Part of a small language model's weights: 8 heads of 64 (4 for keys and values).
MLP neurons of a small language model. Each row is named by its layer, matrix (gate and up: input weights) and neuron, and shows model dimensions 0-255. Each number is 128 + 32 x the weight over its row's rms, rounded and kept within 0 to 255. Numbers have three digits each. A neuron's up and down rows have the sign that makes its largest values positive.
Before each neuron's rows, "fires after" lists the tokens most often just before its 100 highest values on Wikipedia text that the model never trained on.

fires after: " was", " is", " also"
L3.gate1426:109175137113142089085149124147135107074121098091089147131129085111117146170094092153106165104192083122071129068102123126101121105138082129116089150133115078107054145121120145156114097136145149144131115138154187126074179207120107119089123174112150090140115192139131148142150116117128094106112086118153133187075125128065137171103173097170098155163136187179113122173103123117143128184177153118116104156128123166154163085159102120152129137146084092169119156095196099080142133120154124076196094111167127148175098191178147094157123160170106141100169116073145123044134143096172138054174129205120123157151144167121206216161101083132086152173156141123128072155128134124100133101135084142118142172094113168157160171153137109129140110062115136171155100151122159077202176180159181
L3.up1426:111120057081105118091156113116179114157166146098157168128152133052144124119172084106100108203110095206102154138100144129165120160120149089115145119109108094144104185118168140164224137162078163149119115135079082129153099124112082132140151125153136097136077136134142156094079097100104090066115098161137121177135099198100197173089072178099105119101139114137082208121135111078148082087138079175114157122076057054143123145171137115108127102172109105156094161109169090159158145156153191176119143088128138129112114102188123125124112173173103124049103127080171126142122138144147142068135175117100145131118119136084147130094111110132164156146147076124102118085144126131084199162141116100112121175081148112131125166112093122115139107130127152083115186191098150150108174173163168

fires after: " ", "–", "-", "19", " and"
L5.gate639:140136132103115135139110132132103127135161101119070133134108123055099065159117171119184181126150151151113125101125150161040161123118126130064069086107141121079169161132123209144123166135146131149069135116078071048110127202185142164149122152069151190148136123138102086161099064118129180158148144103121123153065114162129130180103096112080139141134124158040095175102131080112096109124083171123134119079152120145152148123146128056129122126093168108159144102196128146170134079148162187152081087185094054158065079126116119139123149157120100110061115161147134157163127178203143104143142137087168175130107086140066126111078113144183128129160100163136153059098103139111142118138165139081153114130153083160132136122088131100141129182099162110128147106151165114152169156125130090
L5.up639:174088119112190108117157092117137185078094176125168091107134148097078183080156132143118084109154147057091182106123098121164117153117098078134133156133118103118141145123143098105128140116157151119154184146070111161112146103132046189148200117147162153124094142089201147168165134131120153074079137070174131102122143154132137102134136057103161161122124134117165204165137130154091153093171072167145090056081156113107119117127156156115128081181069142121054135137152139096146122147117155146174202109134144161125128100144105125100110123074123112145113105170099158103165128126129116102134139142052074153105138135145153123088121151100143134142211136109083141129162093130147159165158083127117116149098093087145161088124087141128206077123053167115140122113180094129120164149138109

fires after: "19", "20", "18"
L3.gate938:097081154169095158148063164093107074120119100154122129153110115119159048142126066113145178160143167142119153137123150119137210096147133149151132100147115063177132125066085149152155083122168124136110138108168113153129091107159112120113061157151178122148099121096211100130149182154074178139091109151135164092111153139093117091100142078046148111133087117112077140152086117188154146171116112054064154137079089094095103172155153125162094116139104108208133107161181115142151174148104139169124083091168120117176093123123098123115107143108105103129136140087089131080100160168172123150125125105153139175103132154118111136151094060089126096114141101137161149162098112137147130155162095115107148100107136138149155070168113081114099139131087123113100090101125122168163110179109125
L3.up938:125083097160202126137172140118078116064185161162116158148118172110112159119175116122046142107085128144115140077181112105099142120158132141116134143105121122170184114181106133073154194157151101109082144096133105132086100084171157070180108124152157130186117148161133158151098193141070115158141162079132144091082113134168098165073079155136146115119076054132093102109101113120204056086147141110134124093158219104147113121113168091118147142185134157145130107128144122129176104151111100146134040159090145171185132181141111122081139152107108148118076142112077137151145156141159119138094124139114122144127131097123180092137178080157180086160096111152107130069233127081091147135087159100102100103188125166094146072147134141075092130101078078090142068108077136109141140110154178

fires after: " the", " The", "ina", " "
L3.gate1104:117107144121128203099150117086188107090137086098035111153124107121084107069145144120169151114116172140140104162093144073106151099104146131178104128114183128129146091166128110139114105155093168160115117154123123076112152183077123145110085144143178138115104088107113125145127113186082082159132164153155130108173165113097121146131202168115144156158197098109117135078122139085130149152101163165092155104090096160177133112101144114156102164163115144129129086099174195145157111226081109135099126183122135160075099137129126168111143121104126110103147155133081124116120122211128143155101112113144147158182117100132185117124103172136036119102114143142165127151117154052135092123150125121149127106124093086147058114103122178132143178132090144116148155136100064086140162120113169
L3.up1104:150089153061078123115180116119145123182085133111134119136161089081089125153158142121103161100180108114182107137103087158121120160155115128140105119137244100138130145142155171102138164094120105151103117134111092129148095102193179126109153104121156107138126102082098122148151127143087140156115119115217144109115175066171208170134163081110098114147115090134170146149124070155078140128150128102124104155144212158128125176091146114046100210132082116100094151137087127153160208128108129104137142163068077132110162023127090004140136117067166138138173181125100123118153165100149126063082058090123071142107108146140196137132108160132109116194060186037109121183102127152107133120161168168113150169144180137150108190139129149140126196118099126088157083103089125178133155132187118

fires after: "–", "20", "19", " ", " named"
L5.gate1341:170131094135063124121144119091121124121149109184113131150221092154115166117107126124104159102130122132083116082183119077127162138096108107058099192119157122096125106148166189136155168130198100122133161109090079121096118183109130126166142109162067151090141171169105079161146137156088122058159178159126170126075063150165093147139108207068166143056096107153094134115137117175134101064096095104149172127184080152163139188094095084157073115152091106126130132148115113069160128133105090090162059165190087101108111112087135112118141128149126135107086174069044091087129160171089175080108141131092130101156194102132114126170153085107065100147137112087190123124143134114114124153102193144128103142162106122142179141156151179114110103103082115185125117130192144149106120133051109
L5.up1341:167104063097150124144153152121088128090105127133125158122176162112105112093134110097065075158122095055140153112151109101128127083176138100162147092106147116171116157156086112125108092117220137137118127098113106146125124092156109128111129150108163157099135204143109178147106097122115145067123158078195119111142142116095151169169097113168097095108079123124138132153079130149119126118122153122160013124105114129168061121090122122181090153144154085118170127135149132117136111101142196132139077129147113201141144128170158145187127155058177084178093093152139115084104121134144157140167151111084157028094152149129129184138178110138068170146150165125058096097100115121102145142109109063131127121206145187168086103141091148138168148144097096091178132087105134109210174135109115

fires after: "–", "-", " ", "20"
L3.gate1501:094108177116133169087115126101101082127090040187100112148158148079130138101090145158167123168078203150219124104158147093152104110118126172171139117166147084084099100173150130153121137068134107090121155152123107051166150125131078155147114158122144157132133145125143133124113129116154117148111146107097104152160112076149151075077108107091133060078113121134134108059087132153070168165160091199101122087149129133115129142145085095085186173185156095150147127162092125088169148147152153123136143139137142176134155119135064134105161149116094145141142150123142133098103118157177150109138147120115103156069206169149145147150082105098130165092100088139096097119129123154160144204156123193142100099156076156136115153171092194138081096138144099083115087108195152134150158158080117
L3.up1501:144097110176139157200126095156115129139161133136127123113167130133141098137144121139158118164201122088163130098124089159165119048172136097143138101098104132164136116150123107094141168163085101140119102122065142125144130104137114255164117093083087136088175079140114155145167204121132090167093065085118196106152168106172113251107106049129153131145102159146208150148121129143115096160189160143095185107130116084111149150145115202118132145135135117114154136092095109134101170126129144077138100155133124099146132078123114106115125055109154144140156104170143167083122164143116131171124136128207120124117128171105164090160148126165179119148122111136113111170092124164074105188187148112128107134130104140125178152129074147136114082141171147095149139209130099141180109116070154

fires after: " the", " The", " |"
L3.gate42:129157159134128165049129096074159131140138116100086097138138047110173156099132090101121134136105157164086138126090079133139156089104100210157123109158146050141110095095106124135116194101124140146126171120130114118157132178146095148112081147143173133156111176103130081114126134131106117089141124102130121127170104110096076147128095157103162129175146111126103142175149115137077173147103150138047115146159128152103123119172100106169119158110081140150112143209127146128106097155161131112163129188078133152122123117105101083164130096067122145178206105109103036105060158155169098045139191106131090085127127076113116047121104114100102128169102096124179145130154114119110161152070110141095114120103066143118020097099075150097133153128145136119080172146163061167146110093175137
L3.up42:136075198160133129137115169152140074121096154137059146124102121152153163145044183086108158103128136184120118100055159155090084114137146108137121144151112090139155159110142110214118109075129182158153102132138185168146164170119189140165108159117108173151154125118173107054134098122100126160145137103154089120158041155110102147115186157108134186178156087108076132112159084087118139068124181064172119110113090139115147130160121082123141198108125136118155128109144224160122086126253093126133145181144085117109133071117074139151126108080116111147144092147149079108094156149137133119154147144098144123178119111129135092140114124143127101154101095118128125149115174149126130114178079119107160129105071066091144108096023066082117143109098117111107079110183101175130110145165163

fires after: "19", "18", "–", "17", " born"
L5.gate930:121151084164144122151067176124135149074141128165140172139116118104025097194097085086144084196132170146107099138118149152154196080123097104163182128164129137085110139151130096167124126131133193143096095178063093110133137134155101119087103095148183111100121138126144164077081095156099119156107167178096130086114128168110086139110163128124121099148152095149087178121130104066100156118146122062098141167161137145168135168121107096191142151127131083123124129108093157140110146105102137123101148100108138188152088149243170119157088150144116094055137148121134140063127120158124126106124113169131108135096168132157094183119152165128100090160120160146125090138097165148159125100141107155175097114175176105089111165096121119146200144137124137122138130115151109122103188133168136
L5.up930:110103126113135127094144118168084167088115133119043136163166146062098090120098136146096135133166148182152189103102114140124099143146058120134146143123105128135152166123139094154147110091086143139155126146086132118111127197112141154120181069143084147060124147036142202086169088089142148135139151113098152139137159157171137139116120122123185184118177114178113105083160122149076119114206095096120118134160100070122169150121173141125114143125122169129098114097089139164179135111078126076105093098106143111179121159139128116131129104093072111114089117129109181101116142153127147123147164104089119165179107158128115144068157124140126160110181088154095145112147118136153138138117085165093157169102101138076155081086152159146101135180140122110125065082124108140090161207112178

fires after: " ", " \"", " Box"
L3.gate1243:100106119077126139151121131154076053163111096127108128143120161102133136177093144128161115165105123094119110080137066075085099120106165137111060101114183113087165117123155084090103128074149099132169105138115066071151125155158127111130115105114144087096182104156083149162084120125142092174093172143165119133122080138125119135112138129142128140106153130183113137095115137114096152086101125158188104136107167084192143181175152128097146115132171165113141079130175109077145163148165115141119126106102051147135161130084070138141080145170118176123098105190097131107103125125148130139048180142086140135153120078107146110150079075099121122112150136103122126095159190088140121156136121139089145119136144143118128158091078121135136121132101099149114107122114139173119094064120155
L3.up1243:120073133169141080144159055134177073141056092136075075155087159085116056156107108176116160133112103123084163112147124146076089131123074152084189073105190137089173096075109073119163086145147063087082136155088161066092155110101083121101098145079188138119112050084125113103157109204113146089103066133104126112098158137135097112148124111054136153116161083080160109178103137225061103075131158123118165130107144117141090129142126098132112093148098114088147112124147068102170092120136116127087057134135096085087060130135132060117129124163089134119146140087116134090136097169068131121155117213125148150160139076150093073182130088187140100063156126100089123093117147162085146122141121095100122087113090191105168127122127145144096134172197103158119162090164112156118153145147112

fires after: "19", "20", ",", "18", "In", " in"
L5.gate1312:108167133134112063150129133135126111084120071150120109143150128136141025084112107100143092126144108101149119138137133188159195140200091112164123137137117119098126115162164166142178153097108156087059157139186096090162155109140103182103119132139202178132102121104085077154146102150085129152121082184122118073135145143109173129080154117161127136136161133098117161142123079134095115145114087139095075062173072129154153137161104088141094177181149087128138186133155122111186085111130083157117093097168072145142046144169152084156129094136097089147134129180135124077153145125127152109172124136156109157147139123144120199131075147101111166155105152186107162121102131158154145064145052166189126153118062154163137134100094156145129137134112133088123102198127133124126143106123139
L5.up1312:145133108136115133138077091145146123160066117086111159094160137147141112152132095154159087168186096088123101154172147109098133133128100105112125120135157194128087132144105131140173117134110102198163155135116122121152144085132116149144109106150095152055101127176111106128107122150112150121130094134098149120128140107137122089132108156064129156125116148138097056173129127166058180129123048183162052111167100154101155183124114130105087174190092138111138169145085140173140118174175114154147091129114137144089149080148148095128144107155111184161136104154103168145130147060132111038129132139141115116194085177186145118166131129047089194157109028132188163114143137140127176117087110170144143113110092121068137131132154078131106114139134152135150135085199122106140117143068117

fires after: " a", " to", " one", " in", " an", " another"
L3.gate1235:107100042176137084104135128034133068129110116108071111120118150075189129176183119123138148129102125108061187155127131106139151168134055047183129115151104085146169078152133166085173093051125084101111098162111149113147078105123109133177105255181155124120159148071110166130022147095173139145156143134122114155147101147154141068083051109069124101114099146111085138161145103159059105124086068122069117144102156125156105166192094108101125110125112124163089121152167142099122126104135090199105100175126068169183116161137065137137116127123111160151143162102080105136113111142149082124107154117104114164100102169150110056171121126147179074130153120121201115147106163116156115121136132097124149129076112167180113118133072050128141130128143141090139150117109105139077160152092093
L3.up1235:164088039151177085169155137087128090110095099142138114109100172177138130119181127125145153105117162138089110148194126088117113121169096105203136120188080105167178103121172151117173103147132106089099094108170146148091077041115146166100079178152167105212173141086132182119093152077167110194153138113124084145144120162167167083101072090138129105108122077096121107133093112184109157135137109153076096120081122172136148139170136120140120189148131071141106111180176113124103136059079204168127058118171065115164109183115116112107139120116122112088133154164095113127124108123144056157119145126123142124082171131109170104173176103096148118121111159137159080127115127092200133139108099084121181112100134117107069132094119082123114174139090178101175179147090124084107151126094086

fires after: " a", " had", " with", " has", " such", " by"
L3.gate1598:154120135145224096092167101104166128104122072106129151111128129146172082143107062167187123150090165082141157121186237179125178083192101189123166128151072119108133022112124103094171149110134069141125107113097133115113142104134125125133185155159127112125095158191172121111108162151168097119123112134144130152132143128128160087100082122124174082118101178116099144124146122095107154150151151097098159164126110091120163181119100073129161102090183105141142111168133142081091158102084122196112110106128120144165157143140029055132100139140092122095108103104129129131153063099093143146122130145101161096060115184110105131130130115121136143128125123171098094089190119131083142175113143107143097136138133132165115145133117127129129149026134177074084110147143146139084188209126145
L3.up1598:128086200076185102108155121187120142178111109124179090122131116167154175158132137101186174115145135102152111160157159157091092067185126181096101148124127085141106156206109072141114144152137109102096115110161156151137121138111169200100158156077093136084148119120149159155168147116198083147101162068176103187131127156155173077112109137150115061121118189120174083191130184154040099145121134106105108090130129164100144175144150140143165105149189073119130131111168141110111096130089128121126163150101115114158152081066109101176085139144122163148135107136151106147155134076129152157103131121109184132129133152145153135095134152123161114131198172114158119148184127078165140146016197136112163115117074187115110156112120077111135224104189150164082073142137080180105179084109161

fires after: " the", " this", " was", " his", ","
L5.gate1286:059190144167152172117081122119088140103041145135161153165077150152124117117100126063153145073152057111178076170144152115119169137126120142140107147095139077116171065126101186124173101152183117206120153162084127152181081097153152134104131158121121121110171169099155055110152125130170157102176125176170145121140163086075108100130105156085121097111169097166079129173163147125121157119097092110146131166078139054155118185117114125114119140127144126139148136122149120108080165069173130158108132157138100108063124143162161191140157106092143136153108155164148136147081109128174113099159191108125120088135109131116164116150125134136143170086163168137144146122138140082081096144112159157174143103068102146094119142125130137113110148156160120036124132129111121183110116122129217
L5.up1286:108162097134108119136115200093147069091107087143103098129156107097109104141123080105103120070090191161132044186099112095149096189200122176137157181110184113102125190151131183120098117127152098124107137114156130180102143112082166118148138164176097172089111187132114106139196099092149103182098054095082110119048101106145137073102116200080132151134154109052144107149109220167120141178093135130092161132084115122094133115117131170122159152122154056093116146150094162131061061141123071160106114106117140088138126131126147085115091101118162194107149142115126080094070123100109155113067191115101046139158068175131124124128165098123159099153114071147110147102071139147122115142077139155122112147083127172164096086110140090163144194162125115134104156143120120151159089161048070

fires after: " the", " on"
L5.gate1419:115109150060149139108127110138108149148098163124074176155114095104087141195140119215095140136178194125142126152137131102116105126097157087153161142109134148132079133144103070178093109130070155149101118142103128131122143152145082045146060122092129119128128093132097125174127193165083097134128107125087085116113040159153154164130106136091092083210196124157168118087099135151115131109142132116107115115136147156150106159073155085103136162149067091102142088124069150145156140120100115130143185193133138116148135139091177136111104082119156151165133120189128083164144137156133134133174173124146156117083166176189087098155081114136142115123114111138109140157081182129095094150131171161111135141186120111141108083131164138118100152100150102166140119133085121115119162165128086
L5.up1419:098116149107158129108155077176111162151087121174170125169134121135121123127143118142114162129113124151120132141101141099157108050161121055167093126149150193127110150128084136085164139096099133104071080116174166161093171125117136126109122131146122146128103144100123170167097138187136154049082194078111185133142185132126212140130171110146110136157231104144176165092199100131170097128165113144161162150135157104151155104135141070095108145142124181096105160132114096180143140195143080182121152147172127154137158158179129128084167085086154127116090106086136088164157117121109200086178105114168164120165128092192083173117098125167105089127037099182092165123155084181220111099109113117152137151106160097165146116122135114119142128105119122110112127161116151106143188135212080

fires after: " the", "The", ",", " The", " that"
L3.gate1615:136207111131096148110115139068058199077139136145097107157144054133151163166117133113156091141157144089159080112075077117126119120095128150140097128146130120157100131125154166139144158197076154128186121126123145138114087128136071130144136133111153136072104090151171153108126149123096148090104143197162159115148178131176039174100118091148141159143141116147135131065077143137093120137180178090116148111110127208097199170091118152143073164170164166142094128153136146104202162117167130134168139158078081137129118142105141132124149103122135133157147124142097066123103100155171103078183144140129128116173121115138162124186167176128123196123062143099197119154076145164151123123122146126192164108141111061134127201148167118124148133134139115038122118166096144095128146111114162
L3.up1615:113112128095203090108137157142148144093145133142067116107101126116108149164091150101082123106132172093129136192177132145120136102074148079190117103092201128121143121234120152172131130152145118101085081122195132124149146085199105075169081162095110129135087175123152147137165117105134091127072138170136107062120141068151063133138152125131136099154100134156109122196122117148176159146084177140111114134149153090159132139113155142146145054104097073142097075136156158171073069153124067132141108094103042114106157164136102135109054133073172139157083136128113129120103142166132173145135099078108107143165135144141183170079109128084153100131117222133057113173149148139141155158097101082141113171143077079134188126048078110124149166103099161155108104103156089158188096185122133

fires after: " the", "The", " The"
L3.gate527:146149181143142190108102129076086141155193144122106105129138078113098129126076106108158109148125108181140129154082186123092184152074136106175186174136134130100135161124169107066150096129144084128142146144134119115146072134148132109144166150126141124140156121103141146136110086196126159109064138154107091096101128087142106171143110186108126162122131138182087100102096119126139117091076142127130129091142140149090101085136160184127067127157147164137140106093119119163145186135056140097104114133134068144111124120137127145130150132091156216192175098164140090112126127167135169133127131111093112126120120059091121070182101113123123155189094158109167108099122107102178116158126120145105113129178124076152131118116123142116123084152123154111168168065103136135132117172130151
L3.up527:155138116104096128115127130089140171104157144113111091147101144119144154125115134157125136118122124141147109171106091153179129106139093132135144123124148120125091100171157129118161142132096207144120146099152146219137141142111149107125164097085115157154097150147177172133139109108124065141142152118184090109174128171143114073117173154137067128152121129122182164051162033098119188202182139147142137162135167087157131080120138044124179159125144147110086145136174171124150062155113138147150092126104107098116068111129082073116125146117130065143123187157162171137148145150132077151125146124134054127138140141160116226068133113087110119121086111152150139174149148156078134107135129114105150124122109146033133170157154138120092162145089109145146103181144069167178124138117150

fires after: " the", "'s", " The", "The"
L3.gate1632:147132143090132168131147150085150113118155141133106137146185162138135097100151078129122084136168202104169163112163109112115108080136177220195044177093158074124072092172118128137148141199094140148133157116099092091096083176128077111153136075085124149145119083149085089120160133137112168114147158168089127108107099142129085168101124161105122122152115099164112140080153136078160133159091113124092139096130113125115134125071152135125115188119126105120158126136122163167126068130100102171092127164098120217157102157128106166117105094141154118069086079123096120143118132126142100115115154172091137097218171110166130144097124086162098062138093171108132151107184108091124118127163146095110126127126115085147073118119133097119128145123096108106108093099134081159158152207146079
L3.up1632:128162138000158092117060125136131112157093151081119155120125105206066104158117159146042114127160070094138146176122078193118119141099166146190096097150147147110061170171136095151100128100091134169114126181155124085205135125121138107099076174132119129107116108168122106096123146119122136157123141088072143139102111108205063160106153186218146137144146076105110125162124139147133130098145184163144163108079132160122136123126170080123098178115136133107139114118180114157112138124121130076133149100064156120108126159153128122102085084110117173048130101132135150078133096152123163120170115163147109192156142110151058096100141140070134116102143146120183145064091138085100132131088133074092182113134137090106115134084149086100094094145060126137170111078121111094156137118097102

fires after: " the", " on", " The", " by"
L5.gate597:087154104162175121108172207095134093152171062169087138153089160153138049117150094111140186105129181132159104144115145124115133160118154104096133152084112098132096098158146145149141106154146102120113129144138142093124121161142133129119106141164063137147172080184092120065168170124149116119150114137102146155096122116078106168101130110133146096112163114119145164131180171112116151114103138154099082089110182191156167109168184184123140153122103197104102064155110099109194098125139117034118169087133127112124171108087112109135128106087124159144098117156134107117072091153097199151180173051189164173085188136102148170164117173214119104114115187151097150154097137074176139152134146172105128094134151137094137145110194147072157169116135092118135118108118157110120107146144120
L5.up597:143119099161179153113107097142128114151119085132115130102116083146121135109127144137150150110165146097109094156154106103128145175109127100102167144124124161133099143142126121133169156145151124114151143123156114124135135163117098121168109144130165126109137174122082096149148113122133204078134184113144121082104096117057144138098111131082114115198144171133159135139116169205115193146162159155127121129140164110181163110114155148122120120115077181087139167139064192103123086169134140186148120144189115139165069132139122113158114093090138138144106123111115145156087143165178139118184110179161111141130086185136124109130065133111102147085149100158101161120150180141181128108179096102136140136046136157125086131108144134152114117143091121127122134090149088129167139135096104

fires after: " was", " were", " is", " are", " be", " been"
L3.gate664:124150102168092155104142099160103162085161137149112165151127172108110123098119119118176149132138131166096177101065093202124068102121117170125171158042094092052085153212099151145131121118117179116152174132075132173095150119059092117145085117131176115139101158129166095151134095144121117036052167127155167122125121140122115090176071096122156163136110160133124107119117106156139121141167091157149128134164110110124171119167103174071158135192106139160128121097133060095163152112149137087171155120098117125120064151116106147132146120089146121168160140114137184115124114155169116099131136100094096115112121072137135154091078090106125153098124103117175138166128159151153109147187099143094099119149097134106171096091164059152147149118118126102057162148177110116136138204091069
L3.up664:075113124143104128116135174170086190107163133126113064154108205117194170068151132116100143151116121123131123122103132116183112107083117178115150130174151082136089117134097165173114094062109170165152128120123152089147100152137140147131075125134139175087134197072166115158110064098119116123124098077127159117125129115086109154121121144134122079122133159154082122143068160130132098101120133140113146076115156077168031137206104156136154113104112087134112134055156113173136106155127177132168124166121089068160069088156122088166092126061128144136141186121217204119124160132082155076165103113157110125138113129128120150097084099116069159127124139134188112150151172147125122153112084202090101129144088116152173100131105167145116141099083069136118186182127126118108129174103108

fires after: "–", " and", "-", " to", " the", " |"
L3.gate1565:120128098119106119137141161132169126081138143135097099132175097172172121112197113169163092177126173062138109087107101094122150141129104125104117151155157097103052125097096147164141156167092093152115166122076142107095103164110123155144180140100130160190134184156155133152177135130116139114124156123126149103121083087177105167133118106057172159106079152112122181163123134114085148155200116057087084031119094116168131111151153089105129170128103140130120150133102116110185138170072128104124150107215128097181178204132104100148150147095124125126196127085151183120140131117152114159087120215125084139147108233145132150082099126123159179139085107084119083146122117128062111121148143123132141109136154174125112091119161091140168128150136104113083098207166091083149158134152123
L3.up1565:166116092163104181126172124117130173118176136180079096076199110170156175059167116140156118153156160143121079131192129142093130109142136132149086145146116186216118086119104152164157172169120133068165092102094139163210114149086138216127125108165099135179193115141172132123110142152051095159146177137095165085129150133113130193150173085041167134198116176094080091113093124092125099114137121063106112031108154123131098163143127113117132162104108120180122148166112168117104100158105113160151125176159144137129134130091151111189205143169144140147174155116136138145134141148141141151195129163092148218149143141114119077145077159080214169159117128067169118224113178124135138193103128111138134143127112137114144158111129097137167120129136176100149143128133097113103157093161084

fires after: " the", " The", "The", " his", " a"
L5.gate1398:124160147115132124141168081123120097102131120081092133152163130116116132170141127208115067195146179108089157102135198138143134134154144117121145121081158111116102151171172162102112116140148158129113129121129128085113218096124132071133167147139131104102115120128090134124170099042175093088150114152161141102115176144145082147115135088150160108109142072137111095078144123105110180113147170107098106130162108111148107060145121140131164119185142054151052125124118130076180112170147101112098151094081141147098129195116097079155116184144134080125114125091137123150151132137067152107127113117106222129142112101177111186072137090195096155148071118082132197102175173046091176147121162149092073123147115158063178142156085115155169104154140046137113105126125150111185075150123102
L5.up1398:117183184154196144108166095174109157096108083156090136133123110147129170139075100128137142153161144190191128178119099130094163185155067146132097174162109150094093167139132119171146178168091071167125083135137133166132114108130157127146127178144131099104122083105130100094111138115111138169103144157169166092110119105241153142120097178080131161165156057097085085136180165151084046133114089136123154114091170094145177143141142091097158142128155140043171101173140187147111129160096128166112144179097124165131137095099054134166089141147129118112156121137140076145148141128163128126141131122130103152112142197148136142130142122146170111179135123075126145091163103159154104135104122065129172160095153117178107146045113069130173167166147124147110134097085147127133174126132176

fires after: " the", "20", "19"
L3.gate996:136057212143176130127095105127122180155099108115107110123088143130117127154079117064103126143147141140197172118149137178098098100141126128162114138133113095072098079130181131064122101109102213149110115100180082175078105166090135108069097139103134146171109116121160108146143147137138193099140137150164099123092160053110157135170151072144193046107103151127119063184097115150109112161154122072162151159116136170108134133105104162178095100110171078054148069128153110158109141163057128109063086111088085139173140123117131111145118183112133098160146145182183168116149099172138151124159109063154084168185138144177101130131116154169169145148177109168123119163082089124130109181184154096098128121073095066130148087151156059133128136123137142095129130157135168160124160136129114
L3.up996:120137165130149094098117196072124135096049128154065130111205081135121111177059134117082123115166155138098076122081166140089108097126203140141108091167189082147079148166161119136136106135110125129135164062131199129168138170207096059134075107152188114112120104098177126130145151132166131144158105077148096130161126130194099145108116109130052141150164069156132176113128127095150172104089088143147143164090150149127114109130122157120150174099033180147136120094137195135155129164104052173103104082092120108133141107122142167126164117131124161172152166149132083117132135128104106117135086170126139172171171149076141170154121119113146126208097190144167066102148112153136114180098212156106175140120091122038132155104148115123140129141151172157201063104202180144142195160138157

fires after: "-", "==", "\n\n"
L3.gate1514:103164178061137107097135177086100133151193136154082128112179124092082135154090188105136134121140156158187161118124155154131097183129126189105114111127118155132182100040113078135054150146157129146112120115145145138135125176162095139187119170151125080149135124114136110158116144094136121101141140093134138133177050075166083122143155104117140187143178144172102130123106104223193141113120187166079092123115107150145146105129121143110154116068121127192117139124111127144123180106158154137069096084087040104069107160137090202113128121165139101197116074122154139109116126117149146107221139102120179136077161114084159087104078167112153087116105189162137195101099164104115103117071116087199109095097114103044100144146108151135108130127136133163164100149076122165151106068199177
L3.up1514:126163143191129162127124087134122137117094138134195135175092155107141111148138151194144131151156115093118088086123094123088102073186120048108197107210082119093140080124087137072114106150136150084059155106131175131084163148157127106111173113072054140127092187110115099146153123149071110158138104128130118104145164123083071127146154144163164134156148142119139154161060091096087149127112139126162158159183087153155129131131046120145147119121172162092167161085159089114128060154136125156157121143165132103092122110154114093082104049152093123190140116140107092177132165058163108213089131120158115105145097099097086172145102169124092129148146118054130100134114169133168099112125108155093087192146148135134085157060153134104123128120109132157102136109173118158148145107100193

fires after: " the", "==", "===", " The", "The"
L5.gate545:102156150111070153154140161162107062158125122210112150130195092078128130116064170183150141113197151126179140140132128127110126141107101140087140113154226173143130116073146119125086190157171058131046111108086127128098092138158012116093124080096142113145083106130121082103131060131103110109134108151108164093212154118108083095103126123158143134112105106117117051157078130099138100133130098107138157045129162116180171154067101176078118135137122076119115131097096125120133148073113125178118103151067126127094143126179162155125118197138125057106147063090118153141115144127128168084105113169101034115106126154130157099145143132157111121127095115115134103068033099174141104131082078184112131096127098120190116099097168164166146191129151152124149109172109082116073173106086152
L5.up545:104057145114094111158106090114141094158106144142125099144180157125114128125114144115128128122146103119128145076075112150059092171118137113084104145123103124109180142140203118198149151114119101147155137118135151075093199163000101153153185126185107143179141152083096035135153104123096135149121123108144130099162096093053099139178110145151152176187135057029110098094089140103106143171115125188105124129132039125178162131121088129145103161082128168134154116087148068174183110116129072180165103103119138136097079108185092130178038191138133149171117161136098109138124145192102117143119110081170124132124126085133060170186100111108077117097059176157160134167086123118121106134103118160155102113129104118118146083124063173114125134161112125130109097153144116162102136135137125

fires after: " an", " a", " A"
L3.gate1645:120153103197168091086164119154170157060070095153117103130138203161080163142115137139118162133120141118119192092125147111132137113083117153119111111165141155165139136155066133115152161108107040111148144152138160117126168126131152180160169128208193129139102125151091151087065157113199163123137105079149166140137074125080137121102095153110135172129126132134140147116109109179119117151134100125060130109158137130225143154094078126172126113166158040148064154152154125063152089148114143148138136054130119111193162128136052100177151127124073116128087127166072142143106127077111118071125134104155135148143144127134110066123184158161172114190121140120150078109176158087101069133138152119148112146048100136154086177102118162125131113150154133111129124069155111069105121103187162
L3.up1645:122105112150155085145172154119100157162117137138101143105122147189121159163040093093122111128098122193128131100156132148099152145143103183066013147106141120191097104155155052160194136147146129127125154142184095085140089131046164178142180094199134118144152093109083161120091153145163144175183173108155065156170128134081102064062106143183117129139129074128169104157119148158151139123151095150128159100120138111122094140122121049091146158155121119108143150108191129153139104081165084080137160095115129129166069117126159141079156137128099102117084198154077186148116119105125175125119168139064138099125187134134091148081145133166092120150110099160086114095174129115159141148167145153130148138133113095158149136181147158157086150159107104090127131136147111122055165187143155